MLP neurons of a small language model. Each row is named by its layer, matrix (up: input weights) and neuron, and shows model dimensions 32-159. Each number is 128 + 32 x the weight over its row's rms, rounded and kept within 0 to 255.
After each neuron's rows, "fires in" lists the words (lower case) most often at its 100 highest values on Wikipedia text that the model never trained on.

L6.up1564 [101 110 195 105 188 123 214 116 101 158  82 161 120 160 109 143 143 118 133 135  82  93 110 139  97 170 127  68 143 135 172 167 149 122 147 129 146 152 138 130 141 137 119  57 145 161 200 125 107 128  92 134 108  56 160  91 128 120 136 118 129 109  78 102  88 170 178 126 162  90 140 209 135 161 144 135 171 145 134 120 120 124  98 105 174 121 140 127 174 112 136 125 132  78 135 132 153 156 147 100 146  92 116 176 105 143 104 118 141  83 115 141 139  98 155 140 110 139 144 135 147 161 159 161 131  89 113  94]
fires in: "to", "not"

L6.up850 [110 110 187 136 129 125 168  33  68  82 120 158 140 148 133 120 165 199  91 145 126 148 126 143 158 164 191 113 143  81 116  68 101 135 109 174 112 108  95 127 109  86 182 167 119 139  85 127 141 114  73 109  97 127 116 130 114 139 162 133 164 167  95 140 144 103 148 126 105 118 152 144 154  98  92 136 139 117 202 124 156 113 153 128 159  93  89  97 144 139 107 112 160 166 125 158 109 126 168 150  76 113  71 121 114 128 157 138 126 122 138 126 152 153 114  88 174 137 106 155 194  96 103 109 162 131  98 108]
fires in: "of", "that", "this", "all"

L6.up867 [135 126 156 145 106  96 157  81  42  95 111  97 142 139  89 148  98 136 103 123  90 115 106  42 105 128 195  91 105  94 138 132 118 115 145 181  84 113 148 111 104 124 119 117 191 127  61 126 133 135  66 122 107 160 121  97 122 118 202 123 146 150 120 132  84 141 163 176 133 156 161 124 160 109 114 171 138 157 117  93 149  98 118  88 179 110 113  85 173 117 126 129 179 193 139 116 122  58 168 144 146 138  94 130 105 173  92 128 154 152 174  58 126 137 134 151 156 110 105 204 140 202 169 139 152 119 182 119]
fires in: "as", "a", "an", "named", "assistant", "anomia"

L6.up1150 [138 161 103 162 206  22 135  58 107 163 108  64 155 151 119 127 130 117 153 169 127 112 204 142 113 159 100 127 169  69 137 187 146 135  85 148 138 136  84  49 106 120 160 163 104 198 164 137 158 164 116 124 102 135 102  86 108  84 107 139 125 128 100 118 101 109 208  86 118 206 138 105 149 132 106 127 184 105 124 113 140  85 147 138 163 128 139 110 137 163 129 160 131 141 161 148 139 122 107 148 110 124  42 156 112 129 148 172  78 143 130 176 124 143 136 143 148 152 133 150 129  38 134 106 103 108 102 120]
fires in: "the", "it", "these", "season", "he", "that"

L4.up903 [163 129 157 148 126 168 134 107 137 102 156 121 101 174 182 120 122 107 161 123 126 118 146 148 150 116 158 170  88 118 156 120 170 152 101  94  81 126  86 133  77 141 204 119 129 161  91 129 115 160  80 113 154 100  81 151 138 138 189 104 138 126  98 113 118 143 122 147 133 137 121 156 136 132 212  99 134  66  99 157 122 100 134 164 133 116 138  96 134 155 135 144 124  77 116  95 113 176  70  94 132 128  90 142 148 112  95 139 131 150 159 122 131 165 187 115 122 171  95 129 147 136 108 123 126 156 169  61]
fires in: "a", "place"

L4.up1259 [145 130 130 131 148  81 155 164 139 167  64 145 114  58 191 106 100 162 159 143 127  98 140 135 133 127 103 152 157 143 111 134 112 128 146 166  85 158 147 161 145  83 169 161  74 130  60 198  87  84 140 175 122 145  96 149 177  92 177 118 164  94 116 160 140  79 110  53  86  99 139 108 143 117 130 119 120 137 148 129 128 105 133 132  84 105 124 106  71  92 108 139 138 146 151 112 177  55  90 110  94 125 164 162 123 162 132 120 118 154  86 160 134  97 143 106 143 189 174 110 144  86  81  99  89  97  88 188]
fires in: "at", "of", "above", "off", "there", "vs"

L6.up290 [127 153 181 149 211  70  85 125 151 137 126  87 151 118 158  16  99 121 113 126  51 137 155 136  82 169 159 100 184 166 149  81 108 133 119 159 126 131 110  85 143 124 141  93 129 186 141 116 154 180 110  74  68 102 146 141 164 127 106 141 206 120 128 167  34  97 178  40 133 147  82 135 129 146 129 159 159  75 145  98 138 104 110 150 132 106 117 133 131  88 120 101 119 136 138 150 158 135 105 109 117 110 113 143 102 123  85 187 122 121 107  93 167  92 139 195 108 123  65 185 120  41 137 100 127 174 115  80]
fires in: "he", "she", "it", "of", "i"

L4.up1635 [ 83 118 209 157 106 143 102  66  92 124 106 145  99 120  85  79 132 177  91 130 131 153 115  99 169 131 117 175 148 165 153 137 131 104  51  93 149 158 185 106 170 108 137  78  80 143  63 165  97 126 111 138 142 140 146 136  95 105 161 144 173 128 128 110 115  90 148 105 134 167  39 162  94 101 120 140 167 172 125 107 110 119 114 132 161  97 119 191 141 109 118 127 165 161 139 111 112 175 139 138  86  80 110 165 164 137 126 217 115  71  78 122 145 110 149 117 144 152 149  76 142  93 129 122  57 184 141 154]
fires in: "three", "two", "of", "many", "those"

L4.up1678 [131 126 135 155 143 107 125  98 168 141  95 148  97 105 168 137 116 130 102 148 108 149 132 112 150 144 141  55 102 158 144  93 167 127  57 138  93 121  90  70 127 157 147 107 108 169  84 139  80 164 134 126 105  98  83 113 128 131 163  88 151 129 107 179  69 108 184  65 124 166 159  88 181 112 129 126 123 130 144 174 139  95 113 137 144  68 122 117 154  72  97 132 160 143 151 146 152 167 145 141 104 150 101 103 139 117 112  88 140 123 145 125 141 126 139 137 143 156 147 130 109 116 163 116 141 146  87  85]
fires in: "a", "an", "per"

L7.up1511 [165 138 144 174 162 131 167  82 178 119 146 157 123 227 122 137 127 123 174 163 167 152 137  44 141 138 124  79 106 190 158 151 167  97 162 113 119  80 125 144  59 129 129  74 147 123 130 103 106  61 103 155 116  99 116 126 100 134 185  70 134 166 112  94  89 156 134 133 135 173 156 146 103  69 148 115 144 123 132  61 138 114 132 133 129  83 169 145 158 114 126 147 139 158 102 139 205 151 144 127 135 105  55 117 165 135 143 124 131 172 149 152 118 116 126 117 127 120 112 149 133 144 142 152 157 129 118 100]
fires in: "was", "had", "has", "a", "s"

L4.up698 [104 168 125 195 161  49 123 135 112 130 123 161 153 119 145  32  38 155 124 133  71 139 212  88 118 138 111 118 144  86 138  93 140 106 114 168  82  75 152  86 144 108 114 105 103 168 134  98  77  71  97 125 129 106 102  80 160 117 128 114 110 135 152 198 138 131 159 154 132 188 113 134  88 102 134 126 152 149  83  55 143 102 122 127 118  79 126 128 185 104 134 164 119 150 105 144 107 148 142 151 129  93  75 113 123 128 129 203 129  83 122 150 171 104 156 119  97 144  34 136 132  82  86 144 145 116 141  96]
fires in: "and", "or"

L7.up1084 [151 112 177 177 100 103  79 113  96 141 139 155 133 167  92  90 142 106 176 140 102 103 163 125 111  95  28  40 114 139  92 139 125 180 122 125 135 103 151 142 151  79 172 108 152 200  55 114  97  94 103 180  65 106 147 123 149 133 141  78 147 153  50  78 135 140 157 132 157 134 200 111 167 202 144 185 139 141  96 127 108  75 157 107 165 104 163 141 117 132  72 191 107 151  90 112  69 131 194  78 126 166 146 121 109 107 114 160 136 153 112 119 210 108 161  92 115 131 112 126 170 174  87 155 129 124 100 170]
fires in: "on", "at", "go"

L6.up1532 [125 150 134 156 137  53 156 110 107 164  53 109 116 132 140  79  87  99 112 103 111  77 108  86 151 132 124  91 162 122  95 132 131 132 107 111 103 183  91  74 149 109 123 122 133 184 144 141 136 179 105 141 144 125 127  92 187 136 138 120 121 120  74 125  53 145 192  99 107 140  90 142 167 140 136 123 146 134 146 100 139 120 174 146 112 108  59 124 171 122 152 139 107  62  50 140  76 145  93  81 113 169 119  94  96 130 143 160 106 120 114 110 164 124 115  73  86 176  74 102 138  90 150  93 148 103 118 108]
fires in: "the", "of", "in", "to"

L7.up1053 [ 93 112 187 137 101  94 145  33  76 128  75  81 168 130  80 128  72 229  76 125 168 132  92 182 131 171 124 152 135 133 127 102 162  86 149 134 125 150 153 123 111  96 162 104  82 150  88 171 121 130  80 123 148 103 176 119 111 114 171 119 189 167 106  72 113 127  88 133 122 112 108 122 147 105  78 198 148 184 130 136 124 153 137 112 141  59 137 163 129 109 122 130 148 135  81 145 107 165 142 155  85  91 104 142 122 114 102 159 138 109 111  80 110 126 136 123 158 140  92 101 149 100 118 135 133 219 125 113]
fires in: "all", "of", "many", "three"

L4.up1501 [175 129 135 148 168  48 137 117 118 139 117 209  97 135 142  89  99 250 120 129 122 123 139 117 148 140  69  66 132 155 162 128 153  85 123 150 114  97 154 158 124  84  66 137  93 162 153 147 112  82 115 179 163 119 107 113 122 114 143 115 144 116 129 171 182 152 154 105 140 138 134 172 108 135 107 187 170 128 127  78 146 114 135 134 114  75 140 150 166 128 145 112  97 155 109 132 107 107 112 132 116 121 121  92 129 127 171 106 126  65  88 180 139  99 138 123 144 123  93 111 151  71  77 142 116 100  79  93]
fires in: "and", "later", "early"

L6.up271 [111 122 149 133 113  63 165  89  91 161  77 164 146 184 101 148 158 152 115 115 127 115 136 142 106 113  93 110 136  59 121 174 140 120 106 213 156 160 112 131 123  80 104 125 166 161  79 137 119  63 114 101 129 104 154 112 172 171 110 118  93  88 114 107  54 141 177 139 114 105 137  98 101 155 136 138 139 131 169 130 148 102 147 101 191 154 119 127 224 137 130  98  50 110 148 166 138 161 119 157  95 119  97 123 104 123 183 109  87 101 141 137 123  98 175 152  99 165  83 240 174 155 152 117 141  89 143 130]
fires in: "as", "in", "of", "to", "on"

L7.up1443 [145 138 154  96 154 148 172  69  83 113 168 118 119 107 126 118 138 145 117 106 124 138 116 138 153 170 150  50  66 145 113  98 185 138  71 137  86  72 157 162  86 125 202  95 130 120 158 169 102 148  79 148 118  94 179 103 135  76 130 100 151 175  77 154 129 120 118 148 160 146 138 119 170  97 161 162 115 125 145  98 101 148 130  92 183 143 123 152 173  66 122 168 122 143  98 127 137 102 173 117 160 109 113 129 135 122 119 105 189 151 175 150 139 108 131 116 151  62 141 170 146 123 175 165 179  84  38  85]
fires in: "a", "that", "this", "an", "each"

L4.up1744 [140 140 108 121  95 109  91 125 114 176 119  80 157  97 128 132  56 148 164 148 115 164 186  69 122 151 142 126 126 131  93 196 120 157 127 119  81  62 136 130 166 119 139  99 129 159  77 135  99  83 129 169  97 140 112 108 175 130 152  86 106 123 134 107  99 121 163 113 120 147 130 106 169 164  78 103 127 160 143  56 136 109 142 165 119  96 147 110  99 105 124 137  75 102 178 110 116 149 106  39 104 121 152 139 132 122  77 145 106 176  91  55 179 126 163  89  93 169 130 117 111 127 137 123 172 137 118 165]
fires in: "at"

L6.up241 [150 154 143 152 157 112 106 118 162 178  59 115 116 172 149  79  71 176 185 126  89 116  90  47 161 169 160 147 130 101 111  73 143 147  91 117 168  76 131 132  89 120 185 116  94 133 122 114 163 133 110  98 127 126 127 137 131  77 118 109 166 146 126 122 111 101 179 113  87 219  94 156 123  86 179 128 128  84 151 151  83 118 135 149 177 120 204 132 150 112 127 196 147 145 111 145 120 157 183  91  94 135 115  78 101 142 145 118 119 133 174 113 123 153 165 167 176 120  65 151 156 133  99 113 158 166  64  98]
fires in: "several", "two", "three", "many", "a"

L6.up681 [115 173 104 146 170  38 129  97 105 174  52 127 147 129 175 176 130 132  78 151 127  93  87 106 174 149 108  94 124 135 108 130 120 147 154 167 158 161  97  89 174 159  64 103 143 155 183 126  92  90 162 113 102  93 108 145 140 130  61 118 151 126 104 148  87 240 125 174  85  64 112 155 126 132 136 143 128  95 132 101 137 149 137 135 212  91  97 177 148 103 157 145 174 100 104 171  79 166 159 123 100 118 135 176 128 129  58 151 125  71 116 175 139 143 152 114 124 155  64 132 161 160 202  86 135  93 110 189]
fires in: "to", "in", "world", "not"

L4.up679 [152 143 180  78  90 132 115 115  78 164 148 130 166 136 126 149  92 141 139 141 158 107  90 129 117 152 126 156 124 124 100 171 138  86 150 140  89 141 132 150 121 139 154 132 132 137 117 118 123 120 115 168  52 144 133 127 146 177 146 105 120 103 106  98 114 136 115 125 118  91 139 100 148 180 103   9 106 169 145 158 110  81 150 111 114 181 122  81 127 123 102 150 100 181 120 107 133  93 101 116 175 164 191 115 148 125 103  91 120 165 119  72 138 171 200  75 106 143 148 155 184 155  85 117 155 118 125 117]
fires in: "at", "with", "shares", "played", "up"

L4.up615 [ 96 123 198 111 111 160 117 145 156  71  81 145  75 141 114  59  74 113 151 144  97 114 178 161 130 128 169 171 107 108 141 114 133 133 102 137 191 103 157 161 103  68 151 118 186  92 101 118 162 114 102 102 128 134 121 143 108 151 134  84 118 116 141 112  71 111 124 123 153 156  97  73 197 157 197 103 156 116 113  36 122  71 141 149 161 127 142 138 115 134 162 148  89 149  87 113 163 154 143 102 145 134 142 142 139 109 127 155 114 168 130 109 152  48 155 114 107 190  81 130 142 146 144  92 164 129 141 110]
fires in: "a", "the"